config = dict(
    num_hidden_layers=24,
    hidden_size=192,
    num_attention_heads=3,
    num_key_value_heads=3,
    head_dim=64,
    intermediate_size=768,
    vocab_size=2048,
    hidden_act='tanh_gelu',
    norm='layernorm',
    norm_place='pre',
    norm_eps=1e-05,
    positions='learned',
    qk_norm=False,
    attn_scale=0.125,
    bias='all',
    tie_word_embeddings=True,
    parallel_block=False,
    init='normal',
    init_std_qkv=0.0361,
    init_std_o=0.00522,
    init_std_up=0.0361,
    init_std_down=0.00522,
    optimizer='muon_variant',
    learning_rate=0.0125,
    lr_mult_o=4.0,
    beta1=0.93,
    lr_head=0.00901,
    max_grad_norm=0.5,
    warmup_steps=200,
    schedule='wsd',
    decay_fraction=0.363,
    decay_shape='linear',
    final_lr_fraction=0.05,
    batch_tokens=131072,
    max_seq_len=1024,
    doc_mask=True,
    train_tokens=692200000,
    max_steps=5282,
    dataset='wikipedia_en',
)
MLP neurons of a small language model. Each row is named by its layer, matrix (up: input weights) and neuron, and shows model dimensions 0-191. Each number is 500 + 25 x the weight over its row's rms, rounded and kept within 0 to 999. Numbers have three digits each.
After each neuron's rows, "fires on" lists the tokens most often at its 100 highest values on Wikipedia text that the model never trained on; "fires in" lists the words (lower case) most often at its 100 highest values on Wikipedia text that the model never trained on.

L10.up136:442462483555492471507503491510536519485479471502491522505497478471521509489504481529495494465536460482488489480533501502498503548530482509492513526509523466487495484482488534534459506533490495446531471520468477447521471526477484492494500470458508468506477542451524491495501483498576451521473505512536562502497486534478512496497514525499473499532508482538500490505504525485475488506515516496502443527510482461445490529524496506553496506490498484531533524511517500484527529462502524521511485500510462457551484527538500503482516543498490487527527526481489468475498488545483522483
fires on: "s", " in", "at", " on", "ct"
fires in: "s", "on", "in", "what", "triton"

L17.up531:528511496519499491510527418503484504486501472528503491496457474459471488485522523512511489519541536517480511502482445545534474479534499521499515509491523486480563448515547468526511520504456472506502515439479490490499479510464494557491485485522504526480505527507520525534495521496517469468438542515496494523507498527498490498489493495524468504467508457519513480494514503549464538484499468493478533457490455487459519535520497526528524499508485487529535485497456518508458540498522498471507532521474490479509476548506452494520461481532503487515529514500493503495488471509487522485
fires on: " an"
fires in: "an", "another"

L3.up510:473525543521475506526478479505513527490482505473445515477455460509532493508518519505493500470495446528496522511457490510500527576495465486499506479503536514534517507511514462534508530508532489503498494470500495532550486568525507525487507432472495482481471532552558527510496487519457480480529500531489518496485524483486483476500520486546532511553529517477487483477517510546493513513493492507486479484496482507492476470488528491504517506485534507507523492496497501497504448485447443524477532503441509512488475492505486500521550505487466446501496500501483463506488520520524504524
fires on: " of"
fires in: "of"

L19.up67:515498534485477514442487528504517529466510492520463478519515498477484516511495519526524524430491554540494501499495518527509527544502457497512524522497494488503466472501513516531464488511521442464475495496502512500512480500469485479513494516523468486521528546501449482505493505503535515545514485476538558464466516519482470535460520504485474529510480517502516514548484541487481477526537512528509447488496510529492491427471529476468437523499544460503479503487501484503538543483499482461484496472544532505514494470514500520504474521511502452517483508486496506489471496512510491502
fires on: " with", " by", " to", " that", "ant"
fires in: "with", "by", "to", "that", "important"

L19.up658:510503497444518515494507519517493508482507501485531481477494521475511457507494501503481484514487524529536496465495478509518430509510523496464427545522468454480469496515495490468475490501491477497548510538515504533510502507521480535532500511472439491472471490511498473481500491523532543465512486459540474480486454529499463521503503536467509498491461484467482523512537496515510515478562528486503541495520528477511473480490490499485506505543490506560494465539511472490502504499478504549503505527502448501501491516476464456489532542508520510540565532489492531485490518504487496519
fires on: " to", " also", " later"
fires in: "to", "also", "later"

L3.up437:520493505481464489500475502502523524503502499504546489501522533482438493469537494523482455532505483497514523507465493476497488551496534483498488495484526461496511499504469495482486519496453536506525504508516479497504482527536524504495480480505507472502509469501485503491486455461500525494500498433521542499482494468501554477498511514543477489461480531514537546483497523502457416463503474470541512511520513481462490515492509521518563520479472520526484512499492506515497481514516551543517504525506524461509468462491509513503520436540510506518542526499491501506517504464446459531
fires on: " first", "ber", " last", " later", " after"
fires in: "first", "after", "last", "later"

L19.up382:518495481530535504505479517506527496508466500481503510462469522476460530555531481488553482530512503512492545500514526469493493535484480465516496475504494514494513485490504488463526496492478485497515539480523530516506481494495510499483495464494461504488477499524494478538503510527508498470486521478501483475483524530561495487503497534522470493499522479538487508518491545523470529472578458466560520546522501525501477535530503467498460479534475535501485498498490492470463511519483504502488523443469515452467472510530503500486553478445484484449510491464497472507477524469553476489
fires on: " of", " New", "d", " to", " D"
fires in: "new", "of", "to", "du"

L3.up69:522524488558444456518466472492516465490480489506512496528489496532501515477475509501485470519506482520537523491497483442527506471478513498481475508453530507572510487529481496473536485497475517544504459489461519511543520530472499508490496536455491497483497505476498503485475490514533499533501523505522499544504541471515537508486485497473481525470495521518466505492514493508481525493530519508497495473460500488498489499523534539489516464556491545534480494522449438486452508490465534528492443476468505524469504524536471473518508526518469467504480467492487515517510531527488490524
fires on: " The", "ung", "ong", " im", " Royal"
fires in: "the", "royal"

L3.up273:490537538509444547520467499537510539531463504516449490533517509529484443489466485490514489525569517505534533497461481478479499586514509484473478501463495513513500464521501502504500547510494535512517474488477486500527490508475509475468470484480498509511563465453502483517478495491484493483467487516472532513487545459509532492474513453511522507473528532491522487515526486548497490498500476515543502510505498496471499469507485519512522499489492458485485489536536507487509461522489543540495490485476481449527512470497506548524488511515512478488513509447519491504505520471500483487
fires on: " after", " before", " later", "fore", "fter", " After"
fires in: "after", "before", "later", "therefore"

L3.up112:503475539498509493520491510530452524532504477501479467501486556533539527474516477497568474491494505496505459488508535500514521514468539521552490524540521491531517481487496477494416476551498546495476504499490468551484477549492499506520502494518485498458503475489498487541517517534479497519479527479524475489468521495507486494492497462499500492515505488491494486473481521514473523493514451503510493520470503502517496520506524471507481529546464484513507479467455507473459475436465518542528504499510524484514479506493530542522488506505561478496509462501522444498493473472471503525
fires on: " or", " gu", " reg", " bas", " for", " on"
fires in: "or", "guitar", "for"

L15.up418:502483504491496476550498492495439521492528498513497456473522505496539463516461490512462499534540500537494459518513522494525518441503516523507502554452518514514534501543470515484498486492506502489455471490484472502492494489476501543470454474514511538473496483528478485513512512513479484518489536538456488508469480498513575483495493492476498498488482510496531498476520551500487562531474519512473490522514446495475494517529517532536523505444482457531505519539547527523486470510496493450504527527497514511504493500479507495495473487466494552498525483542518470494465483506494527514
fires on: "er", " one", "ou", " each", " no", "r"
fires in: "one", "you", "no", "each", "runner"

L11.up720:519491516534495525485512514514496524520496496487505446470499491447497521497507504509497510466535558543502522500461535493493453515489478502482529498478504500519498528549506458509457504492494506488476536517491474448475507541513507491491504513532524493493509462466496497492461480472496539549496483454522567545509519512506477480496479497495494512515512478481507476516509515500487514474505483457489497481505483517500489513485469516497536452512522460483540463522460508516497524522517449521518475518512451529484474506493475534463524525530536507487508563526516443546459464458537508487
fires on: " to", "ce", "s", "ment", "0", "t"
fires in: "to", "force", "63076", "shock", "ship"

L5.up696:441498482537498513473491539491491502518493479435484507502505492507477518508494499467509493490472461461529500560527473514500494486537479479505510506447481490489525496475488480513514510534527534476536522477447471497500508462460518504539486499464519527508500522501502525482521521494522527526536505448475546474469512488507472506480494553486485526548482502493517476515553455473443502476501501497474493530517503471491518537486502499510518477514446487552489538524473485505491476500512516532526483472518502459548530516504470506513506522510480491463548500459517509556507491509529463500
fires on: "s", " in", " the", " at"
fires in: "s", "in", "the", "at"

L3.up347:450460497500477548506474476498511512478456516528503503471479499520523470541517549487516507483530512481489477502485510489451514462487524537472484489458514462523520490545482548490471480524477521530542538485483498500526492505504456480456536485509492474497504489500506514492500542508411518519543497515494467492507542514533489494524482489500526454517481515555465504485541568501488498438477482526501518516489461479525489505484478516514471510532491495543482528522494477530498497497509512481544527520553536500477476478510497502496474469522463497504504497486495500507528474517498478519
fires on: " time", "imes", " day", " mon"
fires in: "time", "times", "day", "while"

L3.up352:505515525511457488482487517526539512504516490530497505542459504502510472458503519552502487474489527529480483466489537534494571512472470485500470489511497505559461515505509505523487535505474498450522503476451518528524488539510518502479516491466507503526532484479535476529492479472489486469490498523526488523490515515493465464524462462498452497527466519529494523513516527508458485481474496491439483539453471529495531507490464536495543510534501522488536458488469517476514464525513476508501504515520496496530508519447511531496501487493489462481463529525529471499532497491513535540
fires on: " and", " but"
fires in: "and", "but"

L5.up50:482493518527496468488505505488525499482495495546497526454510496475541520471485529509528424492462481528513535493491514529490491502530510491482503510496491488468489478506484509533453530532479519543511451474511507473522472522469522484513478495488494515486531483559488517483488487504545497485515466493507521525466518512519522496528524546508524499496529473525527481544504466464467458515480509491492492496558526526485527531509474473517479457495510479491550515491504464478503495496505498448456535470514468492488465521514516477514467481455530509507455476535571531482487545470496471497
fires on: " that", " as", " which", " this", " name"
fires in: "that", "as", "which", "this", "name"

L15.up503:530474496523548538480533541530505472474501465461530549509496519524494504518512505468483501509496508509467462450527500497452483504511511485529502507501476493493536503502481493524432511512495526519522482510450507501523487490523504531453464485569513520470491479532515480473507501518516509479471502520550491495472511481506514498474475492524453478488513472507528513512487542530508536480516500489461537516549509475517481485502505559506471511466518481510487479433470494541528496500473453520498484511501491466504493529551473460509550539486484488503482505481507447477469489500507508467
fires on: " to", " the", "s", " it", "other"
fires in: "to", "the", "it", "another", "himself"

L15.up70:476485498537479573542465502525489528521498478547484503520508492450471470510551492473485554495523481558493506481462497460499538538496487487540479465482511497503479499513520491511539473524506494522472520490542492503533514510497482506497555530500483489498504480466500496490473459507493500494507514461493497482512505487519436466528508467496479477574566514459480507523480508500505463490499503476496483468547485514509515501484494533535475510507481559520479463500480514499501475497518473511497495499474498470492527501508492499517557448475502485491524507498537528534452504494535484493
fires on: " and", " of", "h"
fires in: "and", "of"

L17.up208:469510496493499503485436460467514522522476466512430482454494480510470538509521478535530503514517489477489506474453531471495513524500461455474533484496471499499548457503508511482508506517524460486499503469515474468531508488489460518469498523497504508498528514491505530499505533517529530520478515540562483463500516508513518531524468468527485479502494492512526454531503524525469514525538482485544514472488483527460462471480498492505480503519527467520492527488529471540483539479466546472489473532502473500519501526531494511506529566507464486505523461494473484519517516531508519508
fires on: " in", " of", " on", "on"
fires in: "in", "of", "on", "from"

L19.up122:505512465511519479522512488505487497509533490469518524508437494451477514524539490511503481476484509465474491504492504566474484490523533496523461478512499485498522511541465480545488530502544516455491488499477466494457481491505513507491470527531496476508498494521494506544526491464481518514433523445514487520512493511512464487511475475481551487512470453515511488486550538487537475503524500509529532519522505463510503494496510524448511488514472502481479494528522504495534552501504513486477478531514480520507531503519456523486468549500538482488467488499465508502549424515528479525
fires on: " an", "b", "1", "it"
fires in: "an", "husband", "another"

L17.up549:491501479532518562491529456516481519508497452515538518488504522531519500507497485536487466523478478509503444544530501516486522497490497466520519498470445441470462517492519494509441494491486487544513478465464505501486491499522513472455529495430514576471516520544517481461503442492510504463503473496504490511532491480499458466491479522504502516488481493480473480533485507499506475493509496480553533500508467517530538494521478501499524514493473533516496521502498533504520506475542497489501547558488482490492469479530499492477544512463498481500510499523487515513488543519492519476
fires on: " He", " he", " who", " She", " and"
fires in: "he", "she", "who", "and", "to"

L7.up650:502526509481524483472501475464504468495482519500476474541507500501555473520505506480485528520510477528496517496507526522471505515458483495554514513531491462489525528528547482516476486514466474476494484482506463492461477502480476479501467539509483506474495459477482520483534522539509483491512482476514549513437481534511507539496485474462575539541514467444507449505542545514541490510524497524488492478482502532505515480512509527486488487462495478503501529464493498522516447502504495519483508509517464448540452492491524501496519524518533493516529480500516544478504515508495501445
fires on: " to", "ong", " also", "il", " tri"
fires in: "to", "also", "among", "trial", "whole", "later"

L19.up69:497499512511508501467490513522447525538517536507518524540470522519510500552539443499499500520482458510461501478494514523475478494447502461499492494500455470467482529507516471493476508504473544512508496530490529491480511471514500564484473528476457492473484493536514513506499497535505522487500529492485491472501453501485480537502487467483529523484480469513500506504519539540518470492553463468521489512497491502530499461484480531463500527512496502543538488478481472496508465502501455534493503477486470512525457482555524506513497447456523494462514487457499548501526532522515524545
fires on: " to", " later"
fires in: "to", "later"

L15.up547:513494531503451504532519508533460487538481492537496474480494504500492462491518479532532532539498501484485495447524498524457532474498496510461484500505524505521518514512518488539525517518502496530460543499519505485506504496537459473470530512473505510485498485498496576486495446524502521501517529485501488540489524503520504475489458478460514506534521476477521544472485508487511483497462462532490498481518504512439495505500486506530507476506486510520524465529493491473570472484469526477503520537487512468507511514469442517495497556528493455529505470492494492455476501446512543457
fires on: " and", " would", " Sh", "ab", "ounced"
fires in: "and", "would", "announced"

L10.up120:502513517497479509486509515497527481421462495489450532457481484470516498517498468504536511490499525541495469502512509504512508533527492487485527512498464470562488532499509519490508502520442542484467461536503483533487477500514478498528465501499549483472523519497485519505503528505516451502517502494486516464492529463516510504490506534526523511478555531532518493464496535468492490460536542472469500493481502537485473461511554508485468461499518526502556523481482447494505473526480495495485466488490490519513487508496534480503520506467449483439505494523516524494482510506560492516
fires on: " with", " to", " into", " in", " of"
fires in: "with", "to", "into", "in", "of"

L9.up278:479512492499531485521479472500461529514506517558512552510507486493476479487509480481478481510560496469544488500481494479482557509479490493500497488484469494491524521516510478528507472504508554542455452507451509478492538504504488492528469489435517549459518489526513488517481458521468502514476516508498482499485490490496530538470482494496503490511521486465476543487546503481474462536505498475461494502531497556499479522509497512529477512509514495528485439524494501487501463527497509518478525488560431502530469470517502486516542506477516494511481490521529481516541537474496534466
fires on: " but", "ough", "owever", " and", "hy"
fires in: "but", "however", "though", "and", "although"

L15.up321:490497486508487534475516521479461489478461510496485435479506474496495503547505507494504451543477505518506548521506523504503473525489530487471492513499507529511467525502495470499485514506505482529558515488543529501431550511533502550499473534494502500513450500531513468466485492503528512526548457475509481490514510521500487510458495483547464482552543505467504525516513534486505487542499462478512520516481470509500467472498494504496526488517459457527498462470502516478478488486533464489497472505496505471487442496493531524474544497472463489496560525474474508501516520521540502498
fires on: " to"
fires in: "to"

L3.up162:476526489495469512494497489483504500463504502497482475525448491496498520505525540500494506493509523491516464515490484510509482530526485487482457558521485526497502504518518484468496499486519504480546528529492473536500535470551495527475496522562477541500517471502473488532479503516482531468459507487538475475510510496472488504512478470481518475530502507495470534516507525525474475466474562494500477546500485517495471500485468528526515511425470478508476538509486512536471498515485548537500515513491489476493466530527479495497542464484491441558511559503532504535448510481462524484
fires on: "ther", " such", " differ", " well", " most", " more"
fires in: "such", "other", "southern", "further", "different", "well"

L12.up605:514508531490526492502510462519508519505540481502463460508494515497497465509477498532484486502520470492560472447525513496494527533486478489477492499502446473512449509560529537482492511507508478491505490486423520488509540477524491475502533464513516496441503490520507511478485479563530567512467527497503490505475522529509496498500515480501517517511536475449493529515529521521479476471500487500487485516487516547518516534482500482522545514512474515528518500499539467514510459505458496513510543533506469491475473503493495471488546502477506505523534483548504461496470535465513464464
fires on: " to", " who", " were", " would", " and", " are"
fires in: "who", "to", "were", "would", "and", "are"

L5.up250:495485487511487497495488471485493470509513481540484506498500514532497497530476536481498496475483487526544516481505492534512504478465487478516491513506491477468453527462482464486529526521518511503485521478509484499487478541575513489489500520487516456487517536510520524538491466480528503518529505524538529543448518506485481540527466510480501463461489519516501477531451517508497482541492506521417496550488515508489509527473546558535525487503478513503517488479442471506483487467499521518502515521472534482532531498482504536529535476515491451534468494553499471496480524457490508487
fires on: " with", " which", " and", "ey"
fires in: "with", "which", "and", "including"

L11.up586:522504516484482549514522518469497522428469489478502484497495475483508519459517521544498481482521493511472475515474500487543453513497492514503475500537485529500468548534514469497482502519507474497546496497495488517530517485507555499502466491488487525510501484497478493470482508512471509500520514498552502505516483526453539482500493474468484535477493520452500467495476528523500484522516468470480540452497491492532484518467560551505455468491494470554548448460470507493551474545501500523509499497479515496524454502493497501513510562517484505516527532497485464464508489535518522485
fires on: " to", "ank"
fires in: "to"

L3.up684:498511521483456489490484508495462534539507477506484513498504456504456476496511502502531483504512481502516548448471423484498488524470476522548511518507480513530496473499543478519501500509506467526477507527489450568480515516518540529510498467496499538501487529468505467545498556510479462533484509522520493499477514503517456473513503538484493500485472476507521513473467554521507491475461500467481527486505484491481522485518502504464537539448521482501497529514505513518476488432492516527479474501490496511517494514493499521510493461525470518517537534481501449501508486564489520535
fires on: " out", " against", " for", " on", "ording", " over"
fires in: "out", "against", "for", "on", "according", "over"

L16.up268:485497475478511494505555471536471508498489493516477408484537484521510456534499464487472506533520485527498495509496505528484447502507464505471518545472475455533465506515519486500516514508505465488474503518474534485539532466517477545508499548515507517472488479473506491481491471547497502484513518465532505485524499551493465513494523533522510484517483484515552532492534529542504509480520444466518541511497462458467471479497480459527507496511482464513527508487495495517544477502557469530505496541538492472509508505484518522494487467481494474530508505488473528498496501515513466505
fires on: " to", "ver", " not"
fires in: "to", "never", "not"

L3.up455:496495488451488477496495529497503482514510484564481533533506498505478495520519485529485461485565503481483568515521491484512493541545505480442458523477526499532488514527496520543485474525525482499515506531509516500454511486496489523509494470476483495535508474530515511480543471583475543505508462479498469478527504492515461499489498456512495505510487570475514507463521482514474483531505476513462511487502484521486440521486527503502491493456478524486481516524503469521459532550499533538491531524507493461505508486498514528486516488486485493529497485502489539482458498464478482485
fires on: " early", " after", " later", " hel", " before"
fires in: "early", "after", "later", "before"

L8.up417:518512502544500501503524507492480493492494439470492485509505469525501461555484527475504462528528469493474482504560515438493497460474498504474531535498482485524513520528495459507472511534508525490511476504450512510534552567486506464512497506525522499456492445533500488542517485507503477474482489496542493514452493534488495476534457482513479492504473511495499494525532573562488490535509493507496472498524510518489492491519513469547461508523505483496496508491506506460491460519506530502469500502523462506513471503527518539479492465527533496483536471522482481466507484484474507473
fires on: " to", " and", " while", " but", "aving", "owever"
fires in: "to", "and", "while", "but", "having", "however"

L3.up596:515473522466446500490526516477479525487514530493473522523494507508470464531488466480459503511479510494542485516481513553519534525514472525512494497496474522521560504472487537493497535518502560516543530476465466532499527507494496474457480492497486501463514523485468483484465475535488479504492473492516498460500539512506497506509463516498496518497495521540510476518542534507471498471484475523451506498550459486476509505532488524521511539482477475452464541504504499474512475537508491495535514484534489439488453508520477544461517480498471522540527502476502520501502526461474486543
fires on: " so", "imes", "owever", " while", "ince", " dif"
fires in: "so", "however", "while", "software", "times", "crimes"

L7.up484:521499520523531500466501528488503483460505515520525522500489485612501499494520519496494526502482468525502508463552536479493549438471486497530510494515476485481497504475472498492509483501522512480510519500503500522471560548474486487517525523542522495497500443517490502481495494514478473475517498523525521470536511526478490484487479503481469498526516489505533444488448543491470463473507505503460453535482461516523492502500496505494470480534516499451490500493504506486548514513512555491521479472505483490513471520478515478515525501512497488526509422556489499492508487458507502522
fires on: " but", "ough", "owever", " well", " time"
fires in: "but", "although", "though", "however", "well"

L19.up540:499494526489519517490498494537470478464485451539467462528491462520493524503528499491487530531465473512497520482594508494471480509501510479453451571429511489510524483482489519488493502478463512504521487530485505475521488518519509504485436508463490505495490485462512528478530491466539519475503488561457513515505486507527482513465482516458504499506501526496488528504529510477540487522487508510522523511489508467513518522481472543527526518484522500477500538516493526505485513475515462489524466473530541489475496484496524453511483511481536506513496474448500480503504552537511507524
fires on: " April", " March", "gr", " Apr", " str"
fires in: "april", "march", "apr", "bluegrass"

L15.up9:501521504503518502499456483506507549459514499473436493506464467466482528502530535481499464500545495523556553507465517485519509524510485487481513508485514479538472507484530467482525474492565505551502503492491486478583505535483500463520470473508505481468514526524501494495464494511484500530520543513474475448506501525499501515491500508549479512529503502460492471509492507504494491530512485516454483440541486494468484487472537449504525504490498505499513519487554489536505493517515484473494515554503482484457480512542480510511529500497480509539529460465504479491481535507486498506
fires on: " of", " in", " by", " for", " to"
fires in: "of", "in", "by", "for", "to"

L19.up519:473560498460502501467511470462535514494493481473517459507501488500461489499487525478496472506552467494535479521501466530475507542482515502518520500519508477510498529503493485453502488507520482493516489515504500512526492503476505503511498507499553495547554491472540530524477529538475471551494490442508529558468461510514456524490495496544523509508528502508505492453486554494508482529494506499482544523502552556478463514514525484485468534471475504504525520491465476490444441520472514531491526504490470473485522476507480504474504509475486510499457499507472522503499462530503506463
fires on: " is", " as", " or", " th"
fires in: "is", "as", "or"

L17.up703:477516518514494475511499487469540510467491520478505523488498510432508481484498508485491475509509471487476475494495413524503482526500547467481537474505520487507466496496505498485509548449475534509498499466483494524503568473492502508485510493470458525469495515517480497565524483539525495511503503470500504519554501496459502521517498480460532471501491472442471484479507483564466492511515490506465488479512474480518515489501508548545522464521441515537481519536573502499512514516522497506477520534506478505531534509533498494484520514517504514516518474522498499502519482546492468503
fires on: " an", "b", "r", " in", "ore"
fires in: "an"

L3.up438:451509515517515465481492510526521502488490467483465489440450470510486469505527481516527475500508475515471528474514508500503530549529506465500474543549506488545524516547480454490474517547461504459477530489522502563512520529501488482484488501535480499497472475508530486480504504506456498490551508521479534477514512491493508509523500482497480554542506516520486511525467552487473507518460532531467504487494507469503488494451512474507514492487473486507505529522513482530503495546490516509448554532480477468517507526497486493536484471463522494529518513519454495516501496439516506494
fires on: " into", " including", " includ", " through", " included"
fires in: "into", "including", "include", "through", "included"

L3.up540:480495507528479485514487504503503512441454460512478481458489496490484528515474494440510484503512472527500484462536461512495521519543515490499458486533514462516551489490497477469503513504505477518490516489490508548473545495533523483477486466537482524493498534502472526474508505502458540521504458494489521492478530498510498517552502527479470525516455520501489519491479505500471503530511491494490560511506495526502507542492503482516520489521522470519475472510464531509508485506487576521503483528529446471503497527489495528555569484513488462505515437514487521507483454466494518471
fires on: " such", " including", " most", " main", " elect", " included"
fires in: "such", "including", "most", "main", "included"

L16.up343:487519517463522521523544476517486506542486495519532532527538536512498476514482498472507479511548509502474506471548484520471521493491486449489523513509459447463461485506500486488463481503476514505510472488507518487492522511499495470505460463535504521461566448515452507535494454508517498489516492478488498528494504478465455507520514478512491500547502506515501523537494515471496496522507481532502481477531502483548510535475482489504484538522470481485490544498502498491512520462510544528426515494531513457515490469479516480493515510507488509557463468560462462503510513460503507493
fires on: " and", " but", " After", "owever", "fter"
fires in: "and", "but", "after", "however"

L3.up124:529548507495509546513502470488533457488481502490488492505486492476521515503557496482488538550518495536544486517481527471487495532480501460483516545480509492468498496537528513479511521493477503506462521524479481547497485519549446518511471494500490512488483526502474475472477436525498471518461525463497487474538509477497509488512549536473519516467525540525486522488513485468472504466519516497539522480489495493489510523502476496492521489510433493523497538537509483496473529512489515466486521515481513448487461543521529485496526499516521475561471490487494481498461500492458475558
fires on: " other", "ther"
fires in: "other", "southern", "further", "brother", "others"

L3.up128:480492514440529473518524497483547520493502501524488508462535480486519509522469503480538482476489481497487523527502481497520505518534538503557484494536480516469500487497498527476514509530482496492494558507533474482513434477499546544522519478476487489474500502468555493505467515560460505522474498511519513473522511489508496481535517500515515545505509539509477512482526483482490477464455483501489484486541514505514499475457461461554504468490472484518490496514489488492469476538487540440510517512477450526467473529507502504505498460448534480535495496489524527483514513489554524512
fires on: " as", " be", " bec"
fires in: "as", "be"

L16.up640:540512469508509526489472487501570473550488485505511529523511528498438513486518513517513492474514458508507497535525503478499518525519504512531549490531518489459498530485503479459488475523493492443477473493514499451495554462520495513507493445520481524474504501550542472504480489539493498507506529506546498498497484502465532492510459482470506494550511509500488464493474530489534520459534540466491459507517485514537473525505503439525487525539492529504488497476485491487474479488482535498493521517538491478517491450492535483520457516459471500499457481504483487536469528488485506482
fires on: " was", " as", " a", " is", " W", " D"
fires in: "was", "as", "a", "is"

L17.up545:497493495561482475475509519456499495494512493553514464530478507424480519491502506480535473469503506487514543503489535546507478526499472485456482456532508473508509491527530448519475533515485469511553516527488540518499478505506462459555545519501496492515525471485495487464476482538479500511525497525512533515488533541505467508508487471523503512466508502500515522482506503547507510507522471445496516472487496502508507531503514497517482493470457514521501480495504492555514485488521455487488484511517492509497508493541482487497522498475441495520569513437537480480502531470498478505
fires on: " to", " would", " will"
fires in: "to", "would", "will"

L15.up502:481483497485488525529507499522471519511535508505523496516505478495511501516518518472493516509504483525509496490541490485527527512502504473504495515527481468483466499535493551518499497495489433477514515497499503489450485477523513443509506508503493531454462488474511520486481418524490528491494500496475429468450483524475497508504486496496508515501505524461463557492496541509507457477465480465533516482491521536445485529519470503487555511527502496540493467510491473442533515516529507509524554517529495527503481492514535518476526526523502506514537519498489483433540492478526534466
fires on: " and", " who"
fires in: "and", "who"

L3.up349:491518532499487476519474457479529514463499467498533496517509506510514471530506504506538525524524510473489534463510477517529502507494479495543516563514522505488484499495506501478491472500492512521481534449501502540529496513509506530505481468545474486458463513487500478511486505605477450509449525474505508406515497498477547477513505527515495489464497466508537507528484492485476498502496486465530460514509461476509512468492490568507526503428493479465477528481493503503526483504483518527548540527488478462526494524479483517510500491503508492507503516474492505515509510479506504505
fires on: " there", " following", " on", " On", "ther", "iel"
fires in: "on", "there", "following", "after"